MLP neurons of a small language model. Each row is named by its layer, matrix (gate and up: input weights) and neuron, and shows model dimensions 80-175. Each number is 50 + 15 x the weight over its row's rms, rounded and kept within 0 to 99. A neuron's up and down rows have the sign that makes its largest values positive.
After each neuron's rows, "fires after" lists the tokens most often just before its 100 highest values on Wikipedia text that the model never trained on.

L3.gate245:27 35 23 68 34 52 44 63 57 53 72 50 41 60 49 55 63 54 60 70 26 37 41 55 66 50 60 04 30 73 50 59 51 59 66 50 48 63 28 21 33 65 70 71 74 73 51 80 54 29 50 49 51 45 16 44 20 54 50 40 60 59 28 60 68 72 66 23 60 35 47 34 80 32 55 44 47 38 65 63 59 22 48 45 82 50 32 52 45 59 31 66 34 36 36 30
L3.up245:59 46 48 48 69 29 55 66 54 75 51 41 71 57 76 39 33 61 46 79 49 57 51 44 57 44 65 13 45 57 43 55 63 45 46 36 61 28 49 31 25 71 65 45 58 69 59 66 65 51 63 53 58 47 52 25 39 43 58 58 57 69 59 84 68 66 47 61 31 71 51 56 54 37 60 43 37 30 54 37 48 55 49 43 43 48 42 49 32 32 42 50 62 64 42 63
fires after: "\n", ")", " is", ".", "ies", "\""

L2.gate394:48 55 36 46 56 57 46 41 50 62 26 53 59 53 15 13 46 57 65 41 41 57 44 69 71 64 26 62 47 44 27 84 35 63 52 79 51 60 50 56 28 55 63 48 34 32 75 44 47 55 31 64 61 69 48 77 51 44 57 68 66 69 62 70 58 40 32 81 62 54 89 68 36 42 40 44 47 42 53 46 51 32 51 74 75 61 33 31 50 55 69 63 55 70 36 43
L2.up394:41 41 32 42 54 56 59 72 47 23 55 54 29 52 68 29 76 67 45 48 46 44 35 35 42 44 74 44 56 49 47 37 31 53 34 42 55 33 37 36 53 79 71 39 53 63 52 41 43 57 58 58 69 42 49 71 52 46 62 29 33 37 33 66 46 50 74 34 53 62 64 43 64 20 76 54 37 79 34 35 29 39 52 31 91 45 36 37 27 51 21 72 48 49 40 69
fires after: "\n", ",", "|---|---|---|---"

L2.gate406:53 66 65 27 39 56 55 51 43 40 37 34 52 42 40 44 74 55 35 67 73 48 51 41 50 56 41 60 41 39 66 20 48 49 41 49 71 29 46 53 45 80 60 55 43 46 46 54 87 44 42 55 60 50 60 73 30 26 62 68 57 36 54 70 56 52 44 90 50 70 70 48 50 56 47 65 47 61 52 41 47 43 23 58 42 75 55 65 65 52 58 74 59 52 50 34
L2.up406:51 60 38 85 39 46 57 33 42 07 63 67 39 55 32 63 45 85 79 59 76 50 52 42 46 51 50 67 55 52 61 28 65 49 62 35 45 50 52 62 27 36 52 25 69 46 45 69 62 67 67 40 55 64 54 34 43 62 55 50 85 57 32 41 47 59 38 68 37 50 43 71 49 69 63 40 43 36 27 12 43 74 40 69 43 61 56 72 46 20 44 65 63 71 33 90
fires after: ",", " that", " where", " and"

L2.gate421:70 28 46 46 21 29 66 52 79 16 62 41 63 48 63 64 74 73 52 65 77 48 46 56 68 32 33 45 52 53 69 53 57 39 36 60 35 50 35 59 45 32 56 37 36 74 75 57 45 67 32 21 78 37 52 50 44 66 63 56 40 75 29 75 35 44 17 45 70 46 51 56 58 49 65 33 52 35 45 66 42 65 71 55 89 52 37 65 10 55 10 72 52 47 51 71
L2.up421:44 43 36 46 57 22 46 64 72 59 78 19 62 39 61 67 46 47 54 82 49 64 38 86 65 62 44 44 28 41 50 70 38 62 47 60 69 56 52 50 38 58 58 28 60 59 56 86 46 71 41 38 69 38 28 62 39 42 45 73 19 54 37 44 48 53 33 50 61 47 26 28 77 23 31 41 41 48 34 50 36 39 45 33 69 61 25 54 34 59 44 27 47 43 69 49
fires after: " the", " Al", " l", " L", "b"

L2.gate13:41 60 59 78 54 32 47 35 52 60 54 29 48 40 46 71 64 48 51 53 56 49 40 68 56 15 26 73 45 32 45 92 44 55 67 43 73 45 32 44 69 77 53 42 58 62 50 39 40 42 37 66 47 41 42 30 63 32 61 78 26 34 69 42 31 43 58 42 51 36 53 39 64 41 65 60 38 56 35 55 27 63 45 49 43 47 81 64 35 66 32 43 49 70 67 39
L2.up13:45 45 29 70 55 51 47 63 73 72 53 49 40 48 46 55 47 50 50 41 59 58 26 27 57 31 19 50 63 30 42 41 46 60 38 43 82 32 50 67 87 65 34 27 49 36 74 36 52 63 57 66 41 60 57 69 68 61 50 49 41 29 60 72 39 37 43 76 25 41 57 51 68 48 64 32 35 52 56 60 60 26 39 70 38 38 59 55 47 59 36 67 47 53 49 58
fires after: " (", " as", " was"

L3.gate392:20 30 78 50 48 39 28 45 61 22 54 40 80 38 52 44 37 40 58 23 44 35 23 93 60 59 27 23 68 37 79 62 37 53 56 38 42 56 27 53 68 61 41 51 64 63 38 45 57 61 80 61 48 48 67 73 66 59 42 36 52 55 58 38 40 30 56 28 31 64 55 61 17 65 55 39 55 48 55 62 54 16 46 52 74 47 63 41 72 37 61 47 14 75 73 59
L3.up392:65 65 68 35 44 58 47 36 56 30 46 63 45 47 60 44 50 30 53 27 42 45 72 63 63 68 43 55 55 52 20 63 41 51 50 39 48 57 71 52 55 53 42 63 38 63 51 33 07 43 44 38 47 36 46 33 67 47 76 75 46 59 56 56 38 54 50 63 60 61 46 59 52 95 30 21 52 70 46 46 64 57 36 40 61 55 16 47 52 59 58 49 53 25 55 24
fires after: ".", ".\""

L2.gate118:66 47 52 42 16 57 30 77 58 55 47 34 48 48 51 74 57 41 61 54 55 35 49 59 54 51 31 31 41 48 43 31 42 53 20 40 57 47 58 61 43 63 52 72 65 45 32 65 43 70 45 45 36 28 56 64 42 58 26 68 56 83 72 55 24 51 48 43 36 69 34 58 65 60 35 44 66 39 42 63 62 50 57 73 60 48 45 69 28 57 40 57 50 32 58 60
L2.up118:51 60 62 69 48 54 71 55 34 52 30 55 24 42 42 23 31 46 65 40 46 58 50 48 57 38 65 35 42 06 38 42 46 56 74 33 60 40 85 68 45 59 23 58 43 58 39 24 38 53 74 58 40 51 65 71 81 76 40 30 24 72 54 31 49 28 30 45 52 40 63 37 71 82 47 54 52 49 47 62 44 43 43 50 55 52 58 82 60 64 67 73 63 65 65 58
fires after: "-", " km", " |", "|", "m", "ed"

L2.gate138:54 40 47 20 62 26 35 31 44 68 73 50 24 48 62 55 35 25 51 28 09 55 32 73 23 35 71 61 43 44 57 47 52 41 11 49 56 67 31 60 46 46 42 68 56 54 59 49 39 69 47 47 67 60 18 46 45 59 50 26 50 46 35 25 48 41 50 31 63 19 30 55 42 43 78 25 66 68 57 47 59 47 62 57 54 45 82 47 53 61 41 41 55 65 52 47
L2.up138:59 31 54 71 45 32 46 48 56 48 66 58 49 39 54 43 32 53 66 48 38 67 43 50 52 20 32 56 63 40 71 67 51 75 60 41 38 54 25 45 14 42 46 37 77 36 49 33 30 37 68 55 50 48 46 25 67 55 64 28 61 40 36 49 59 61 32 56 84 42 38 56 37 22 43 37 54 60 51 56 40 82 55 43 52 46 39 49 57 47 62 53 61 38 67 36
fires after: " |", " of", " writ", " a", "id"

L3.gate144:54 50 59 36 62 34 36 39 55 59 13 33 73 32 57 45 38 33 83 35 36 58 53 39 54 44 37 38 66 37 60 53 70 39 83 74 47 89 41 23 52 65 53 24 33 30 65 42 59 31 41 53 43 49 82 60 34 49 36 47 51 55 71 31 39 45 59 53 67 45 59 40 30 61 35 26 37 44 65 13 33 53 40 58 44 80 83 85 31 52 67 39 61 69 50 38
L3.up144:74 45 44 43 55 30 51 42 51 57 15 33 69 06 49 59 32 37 86 20 39 62 64 20 63 39 41 50 68 47 54 56 61 20 77 41 37 80 50 28 47 62 60 26 41 35 59 36 52 41 51 43 34 43 62 56 49 58 30 46 46 55 50 52 23 46 62 63 38 50 65 60 30 58 40 41 54 21 73 14 39 55 36 52 59 56 85 79 41 56 57 48 65 66 61 64
fires after: " as", "s", " s", " B", " its"

L3.gate189:28 72 57 63 55 54 61 63 27 43 56 40 48 84 40 65 69 48 09 44 57 42 51 37 39 30 31 66 49 47 43 35 56 54 69 63 35 32 63 50 49 62 74 37 05 55 53 52 30 54 41 64 50 92 61 51 42 77 79 60 60 78 52 56 46 41 25 20 44 18 38 48 44 53 76 35 47 68 65 43 47 55 59 36 43 28 46 44 59 60 38 56 34 54 41 66
L3.up189:67 46 35 51 32 55 20 50 45 53 46 63 54 54 51 46 41 57 50 73 63 55 66 19 47 35 57 62 26 59 58 78 46 40 60 58 50 25 32 10 70 56 83 45 37 34 39 50 26 54 21 40 66 58 71 54 25 60 35 80 37 38 49 60 53 68 55 30 49 30 43 31 53 39 64 35 44 53 51 39 45 42 57 47 60 67 80 64 54 91 31 50 18 48 31 60
fires after: " g", " the", " t", " G", " a", " st"

L3.gate68:60 34 21 26 44 25 58 34 33 55 80 54 42 48 47 71 49 35 73 68 61 59 50 56 52 27 55 28 42 74 28 59 57 42 57 41 73 47 62 35 40 51 40 68 77 41 44 46 48 49 61 60 70 63 26 63 25 41 34 50 42 65 61 52 62 36 77 51 51 51 01 39 63 33 47 18 48 44 66 47 55 46 64 28 62 39 54 62 31 55 36 45 42 34 34 64
L3.up68:53 35 66 45 20 52 50 21 69 35 53 61 45 18 36 55 52 58 47 27 30 38 42 77 59 28 52 57 60 49 44 56 47 72 41 49 75 43 38 38 56 54 48 47 50 52 37 48 31 61 62 49 49 61 52 74 66 90 58 36 61 43 51 35 39 26 67 47 55 61 41 39 44 63 49 62 74 45 44 59 45 58 47 66 69 55 45 72 42 53 53 55 59 37 72 47
fires after: " |", ".", ",", " m", "0"

L2.gate170:54 55 43 47 48 45 52 27 69 54 65 73 44 63 33 35 40 26 44 58 36 65 43 46 82 53 59 40 49 40 32 42 66 52 56 31 48 45 52 59 69 63 13 64 97 32 47 48 73 46 14 63 42 51 46 62 59 52 33 40 32 46 70 52 40 34 50 40 48 58 61 50 32 32 36 41 38 93 79 54 41 51 42 65 49 48 64 48 58 65 24 62 61 56 60 11
L2.up170:54 43 63 59 63 69 56 41 28 41 75 25 65 60 38 44 42 62 35 53 72 35 60 39 55 41 49 54 34 66 64 49 46 76 42 23 52 46 83 63 40 42 76 47 59 51 69 76 72 72 58 63 38 71 63 25 29 64 39 60 76 79 47 44 58 49 54 76 44 63 70 40 44 53 67 43 50 43 42 70 50 60 40 52 22 36 36 67 51 01 82 51 47 61 33 41
fires after: " |", "|", ";", "k"

L2.gate193:30 35 64 63 51 56 45 21 64 29 42 56 59 69 39 94 28 41 58 56 72 37 47 64 50 36 52 27 81 47 61 29 61 81 67 58 31 19 49 56 39 45 45 55 55 52 63 43 55 44 28 32 67 74 50 45 54 50 68 29 50 56 58 86 42 44 47 59 41 59 46 34 47 76 54 45 49 65 43 82 53 52 54 49 52 70 36 59 43 45 57 85 59 55 61 76
L2.up193:68 35 58 60 45 80 55 34 59 36 54 47 47 72 72 44 71 39 61 30 50 55 52 63 49 72 69 58 65 48 43 39 58 20 17 28 31 42 42 48 50 29 30 38 28 53 58 39 42 42 44 57 55 51 60 70 55 66 39 56 44 45 55 38 43 79 51 47 40 65 71 83 41 73 38 45 28 59 66 48 58 60 53 42 52 21 55 30 36 78 56 81 53 35 58 66
fires after: " |", ";", "|"

L3.gate401:41 50 66 42 41 32 62 67 48 83 38 46 37 56 41 64 65 41 56 57 49 45 50 34 32 71 41 45 54 41 30 44 74 47 45 77 37 43 48 73 63 62 67 49 37 54 42 81 74 55 14 45 36 53 53 48 75 69 71 76 55 69 58 44 21 35 44 12 42 30 45 40 44 46 65 54 39 45 46 36 44 59 62 31 62 23 51 44 66 49 12 54 41 43 32 56
L3.up401:34 60 68 41 39 55 58 50 56 48 53 51 59 38 53 63 48 40 25 57 47 48 29 42 34 65 50 34 49 38 50 36 66 59 40 51 41 16 58 60 43 56 77 59 55 29 55 64 70 61 33 64 45 49 54 54 65 64 74 54 52 76 52 66 38 48 34 34 42 55 22 61 48 57 68 22 55 42 39 25 14 73 59 17 50 56 47 37 48 38 42 34 56 42 37 55
fires after: " T", " A", " a", " t", " Ed"

L3.gate38:53 45 50 51 70 17 39 44 31 34 24 37 91 57 67 46 38 39 55 68 57 46 28 47 38 44 58 39 46 56 84 21 81 65 46 56 53 48 53 52 56 29 41 30 43 59 76 56 78 41 57 64 51 56 66 58 69 55 62 08 50 44 65 58 69 57 62 64 32 65 76 32 45 36 37 44 57 32 63 27 62 40 51 37 22 39 67 47 38 34 63 49 32 51 33 53
L3.up38:58 35 36 68 50 34 57 27 33 35 38 64 71 62 82 54 53 79 78 67 41 56 31 62 35 50 07 44 54 42 69 46 76 68 65 58 35 39 34 49 63 11 52 28 66 49 67 69 48 45 61 54 21 75 48 23 59 61 54 30 56 68 69 66 31 50 31 64 48 74 74 61 55 52 31 30 45 46 47 35 64 58 36 43 35 56 32 41 62 42 46 43 52 72 52 41
fires after: " |"

L2.gate399:27 64 33 43 65 39 68 69 44 72 49 27 45 35 46 18 66 54 42 56 53 49 62 64 35 88 46 49 56 48 42 37 69 36 50 52 68 57 55 39 29 56 72 39 49 57 31 55 49 37 80 30 53 39 50 42 63 33 66 74 52 68 62 33 63 56 69 46 39 36 61 62 39 34 20 41 60 53 50 60 64 53 45 34 98 45 17 42 37 50 39 62 57 55 48 79
L2.up399:75 31 49 60 55 73 51 39 42 31 25 45 45 54 40 40 62 53 83 50 39 51 34 62 59 43 64 19 63 47 37 35 26 65 47 20 47 65 43 19 41 61 35 46 54 31 92 34 33 51 51 65 69 35 38 47 59 51 38 51 62 65 11 47 38 37 17 51 30 62 68 70 59 55 71 52 81 61 34 57 40 47 55 65 41 70 42 42 50 60 35 68 37 44 57 57
fires after: "\n", "|---|---|---|---", "|---|---"

L3.gate124:46 37 44 42 23 62 25 28 58 31 48 50 65 54 28 31 48 30 41 34 36 24 30 79 47 66 44 68 63 37 58 37 56 75 68 42 48 68 40 43 54 45 30 61 46 66 57 46 20 51 42 41 69 38 62 69 65 52 49 48 48 53 47 46 46 52 57 66 35 60 26 47 61 81 33 26 48 73 57 51 52 31 41 54 51 61 51 60 67 71 75 53 33 96 50 24
L3.up124:57 41 98 29 41 45 44 54 37 00 28 48 48 54 42 50 43 52 22 52 47 60 62 58 47 41 56 27 63 69 59 54 28 13 53 66 27 46 40 55 76 08 21 53 56 43 60 38 65 32 37 43 40 43 42 24 58 47 79 35 64 47 62 54 71 57 44 50 58 60 44 29 38 65 60 52 52 50 56 45 72 60 58 50 32 48 71 27 47 32 84 54 30 49 50 35
fires after: ".", " |"

L3.gate372:65 56 32 38 79 51 40 54 38 77 42 66 50 48 70 33 39 33 45 63 27 50 59 52 38 45 73 15 48 53 45 71 48 64 22 44 47 41 39 37 59 58 61 71 57 85 34 65 53 52 78 35 74 60 30 46 29 35 68 17 52 46 73 52 72 46 61 46 59 55 52 16 48 37 67 48 36 11 59 74 51 54 33 43 65 38 40 53 18 32 36 68 46 61 29 73
L3.up372:64 54 74 75 63 39 49 58 56 83 75 18 41 46 52 27 41 46 55 60 60 44 61 37 86 49 73 46 64 77 41 78 46 64 41 18 47 61 68 29 35 65 30 42 68 74 29 77 41 36 53 61 64 37 23 49 51 55 76 66 43 47 56 59 70 39 54 41 58 45 54 45 45 59 36 59 31 59 54 62 56 67 31 31 55 52 40 46 21 38 66 73 41 30 58 56
fires after: ".", " |", ").", "-", "|", "\n"

L2.gate398:49 35 41 65 27 16 36 52 49 16 76 53 60 41 73 47 64 44 66 75 43 39 50 22 71 54 50 37 46 48 67 86 71 44 36 45 45 82 42 73 52 83 73 33 03 52 52 62 50 65 43 21 61 31 48 56 31 40 47 70 55 44 29 68 66 48 44 63 66 43 41 62 24 68 61 19 55 36 58 44 52 51 60 40 63 23 57 19 59 40 47 51 38 48 29 78
L2.up398:52 46 81 83 65 36 50 62 54 55 76 28 54 34 77 66 35 52 50 77 27 68 64 33 47 53 47 48 70 47 51 63 56 48 42 41 42 38 64 43 10 45 61 30 37 63 36 35 62 84 47 19 43 47 49 40 48 72 62 55 30 59 38 74 43 29 34 69 42 23 55 77 33 44 51 33 28 43 56 52 30 83 63 56 73 29 26 19 48 47 56 34 71 44 50 78
fires after: " the", " d", " e", " an", " ", " l"

L3.gate433:47 42 35 42 32 64 54 07 45 09 26 37 50 60 75 55 39 38 59 58 48 63 40 67 43 73 49 59 57 30 59 47 46 49 80 54 46 34 45 43 56 24 54 42 34 70 63 36 44 42 40 29 58 67 45 49 52 52 35 21 48 77 65 49 47 55 42 64 58 53 57 56 50 72 40 30 64 67 75 73 29 53 54 40 33 65 51 19 32 69 58 75 38 59 62 31
L3.up433:82 14 36 34 51 56 65 43 56 33 47 67 46 56 78 58 42 51 48 43 61 61 39 48 45 50 44 49 60 57 54 59 42 68 83 29 73 26 50 54 52 73 54 33 47 53 55 30 41 73 66 31 49 63 35 49 41 42 19 30 47 85 30 40 53 53 51 41 54 65 28 76 39 61 49 41 93 48 74 64 28 43 50 39 43 73 33 37 48 50 33 37 32 21 50 75
fires after: "\n", " |", ")", "===", "|", "=="

L3.gate370:41 36 84 45 47 48 60 14 59 00 29 46 51 88 53 45 28 51 34 46 35 46 41 61 51 74 41 50 59 26 70 33 63 42 79 55 56 51 45 42 75 19 46 34 30 58 61 44 37 49 31 57 45 50 72 45 83 43 44 66 15 44 46 49 77 47 50 24 25 69 63 43 64 92 33 39 60 64 76 52 41 59 40 52 44 85 60 34 63 43 93 43 52 49 70 44
L3.up370:41 60 52 62 27 58 32 40 56 36 24 23 68 44 65 53 48 44 60 31 57 02 36 47 59 45 25 43 63 34 60 50 42 85 59 46 36 66 37 60 44 65 32 52 56 81 72 66 74 32 68 48 46 35 37 66 61 49 68 23 72 29 63 49 40 59 59 90 36 30 38 39 59 48 54 56 61 60 47 42 66 50 30 52 33 38 34 31 52 50 51 66 68 93 52 37
fires after: ".", " |", "ts"

L3.gate362:49 82 63 52 63 65 44 54 41 39 41 48 58 49 85 29 75 56 49 53 37 33 58 49 48 55 43 62 46 68 50 34 55 42 65 47 54 50 77 51 33 59 66 52 20 44 36 41 31 49 31 59 72 61 43 67 67 67 55 52 28 60 68 68 57 72 15 21 45 77 56 56 71 56 67 56 32 71 46 44 45 65 32 49 42 65 34 60 32 52 41 45 48 63 55 57
L3.up362:36 42 66 49 71 24 35 40 63 46 75 51 56 49 32 68 47 09 36 27 45 77 29 50 36 38 46 34 64 33 38 33 73 67 49 46 64 42 51 24 73 68 58 34 65 46 51 49 86 59 46 64 60 79 76 40 69 45 49 68 48 33 63 29 74 30 40 18 28 37 56 49 45 36 23 70 47 56 44 30 40 48 33 56 47 55 63 25 30 52 66 56 52 41 44 54
fires after: " T", " M", " Sc", " t", " ph", "al"

L2.gate229:01 49 51 50 66 32 30 23 73 42 64 47 42 49 46 63 40 44 30 60 37 22 51 43 38 54 32 34 39 50 53 60 58 56 47 54 42 33 69 55 44 79 59 60 26 49 59 47 41 48 56 40 87 72 53 63 31 43 74 67 11 38 74 34 53 30 41 42 45 70 57 67 21 43 41 62 30 49 84 36 44 42 52 29 61 63 73 84 39 52 31 51 46 65 49 48
L2.up229:49 36 85 16 63 65 46 45 40 72 82 15 42 53 52 35 46 21 50 47 69 57 59 46 44 53 70 47 37 54 27 56 44 34 56 36 51 44 68 42 37 40 75 28 29 69 61 59 45 63 40 25 40 70 46 72 73 66 31 85 54 29 84 35 31 35 40 59 36 43 53 46 35 37 33 55 49 51 67 56 44 56 61 50 45 48 86 37 40 68 27 32 69 42 40 81
fires after: " g", " t", " G", " H", " p", " j"

L2.gate316:48 64 57 62 45 65 63 74 50 54 50 40 66 42 69 54 62 46 50 66 30 19 51 77 52 42 48 74 51 46 07 80 84 84 59 50 46 36 66 51 59 73 39 38 65 41 82 53 46 30 45 51 41 57 34 60 57 52 42 80 51 78 29 21 29 62 22 32 51 29 38 55 50 61 09 57 51 52 48 52 56 38 34 50 56 47 54 44 38 86 41 34 66 00 53 38
L2.up316:55 72 54 34 35 58 13 62 57 50 50 24 40 25 28 40 60 67 84 43 28 53 39 48 36 35 83 38 56 56 48 33 33 36 32 30 33 38 24 40 55 24 33 44 53 36 36 65 86 46 46 59 42 34 37 61 60 51 66 42 33 56 38 24 46 55 36 58 66 49 50 72 62 53 56 75 61 45 52 39 35 54 27 56 37 40 48 53 40 33 48 48 57 59 53 54
fires after: "\n", "s"

L3.gate429:47 52 23 35 60 43 31 53 63 62 72 44 53 50 31 35 78 59 60 67 40 59 66 64 40 60 59 47 54 46 36 52 64 37 38 48 45 47 44 73 30 43 58 76 90 54 39 34 62 42 29 50 43 41 31 76 48 72 55 57 56 46 86 48 62 40 38 18 59 39 42 55 62 53 43 46 45 63 39 29 69 31 70 62 43 31 69 60 46 59 42 39 35 83 52 45
L3.up429:47 68 68 63 31 62 46 95 84 67 71 36 51 45 40 41 73 47 46 50 41 60 59 60 57 42 29 78 85 34 24 44 45 78 42 53 53 52 41 48 56 82 55 45 66 27 38 56 48 49 33 58 41 44 88 68 99 65 46 64 43 38 58 39 54 41 44 29 23 31 55 62 60 38 43 63 57 74 29 38 18 68 20 43 78 33 64 67 39 95 59 51 54 54 52 25
fires after: "\n", "==", "-", "===", " |"

L3.gate169:39 45 55 59 53 39 42 81 49 81 51 22 45 68 48 46 65 64 58 53 44 37 68 56 46 50 78 25 43 94 38 52 29 51 43 56 50 72 47 39 38 41 48 28 70 52 53 64 72 41 46 57 58 58 42 49 16 36 58 50 60 59 31 43 54 35 49 49 60 29 39 62 65 21 39 75 59 15 36 33 46 48 63 66 51 53 52 48 39 30 38 60 44 29 43 81
L3.up169:63 62 56 50 62 60 56 90 35 63 61 43 47 36 77 50 64 72 48 59 28 47 72 69 32 47 55 24 27 67 67 51 52 33 31 50 68 36 48 42 29 59 38 47 62 51 50 58 53 54 37 65 24 69 58 49 22 21 28 60 50 91 44 47 47 46 45 54 60 45 43 60 42 34 48 46 67 33 56 64 26 53 49 64 49 43 31 46 46 38 44 56 51 43 34 60
fires after: "\n", "s"

L3.gate445:47 69 61 50 51 15 51 71 50 40 48 46 46 53 63 78 74 35 42 27 62 71 48 30 88 51 45 44 32 58 57 51 61 45 08 70 48 41 72 73 73 50 68 52 56 34 63 50 71 60 28 59 62 39 63 29 43 89 40 43 50 53 29 62 31 59 56 34 51 20 51 46 52 29 56 56 30 71 41 55 51 52 47 87 53 40 61 50 47 42 24 51 46 45 55 62
L3.up445:77 45 36 61 46 35 29 45 54 32 24 49 66 34 55 63 50 31 39 51 51 51 63 61 63 35 28 50 56 27 55 48 71 44 16 55 71 39 53 84 56 33 64 44 56 35 60 35 46 42 53 82 55 39 49 44 54 69 48 53 68 61 33 46 50 55 40 71 85 37 32 56 69 46 39 34 46 42 58 51 43 47 31 78 75 51 57 51 50 59 49 41 61 75 52 51
fires after: "s", " s", " t", " B", " its", "et"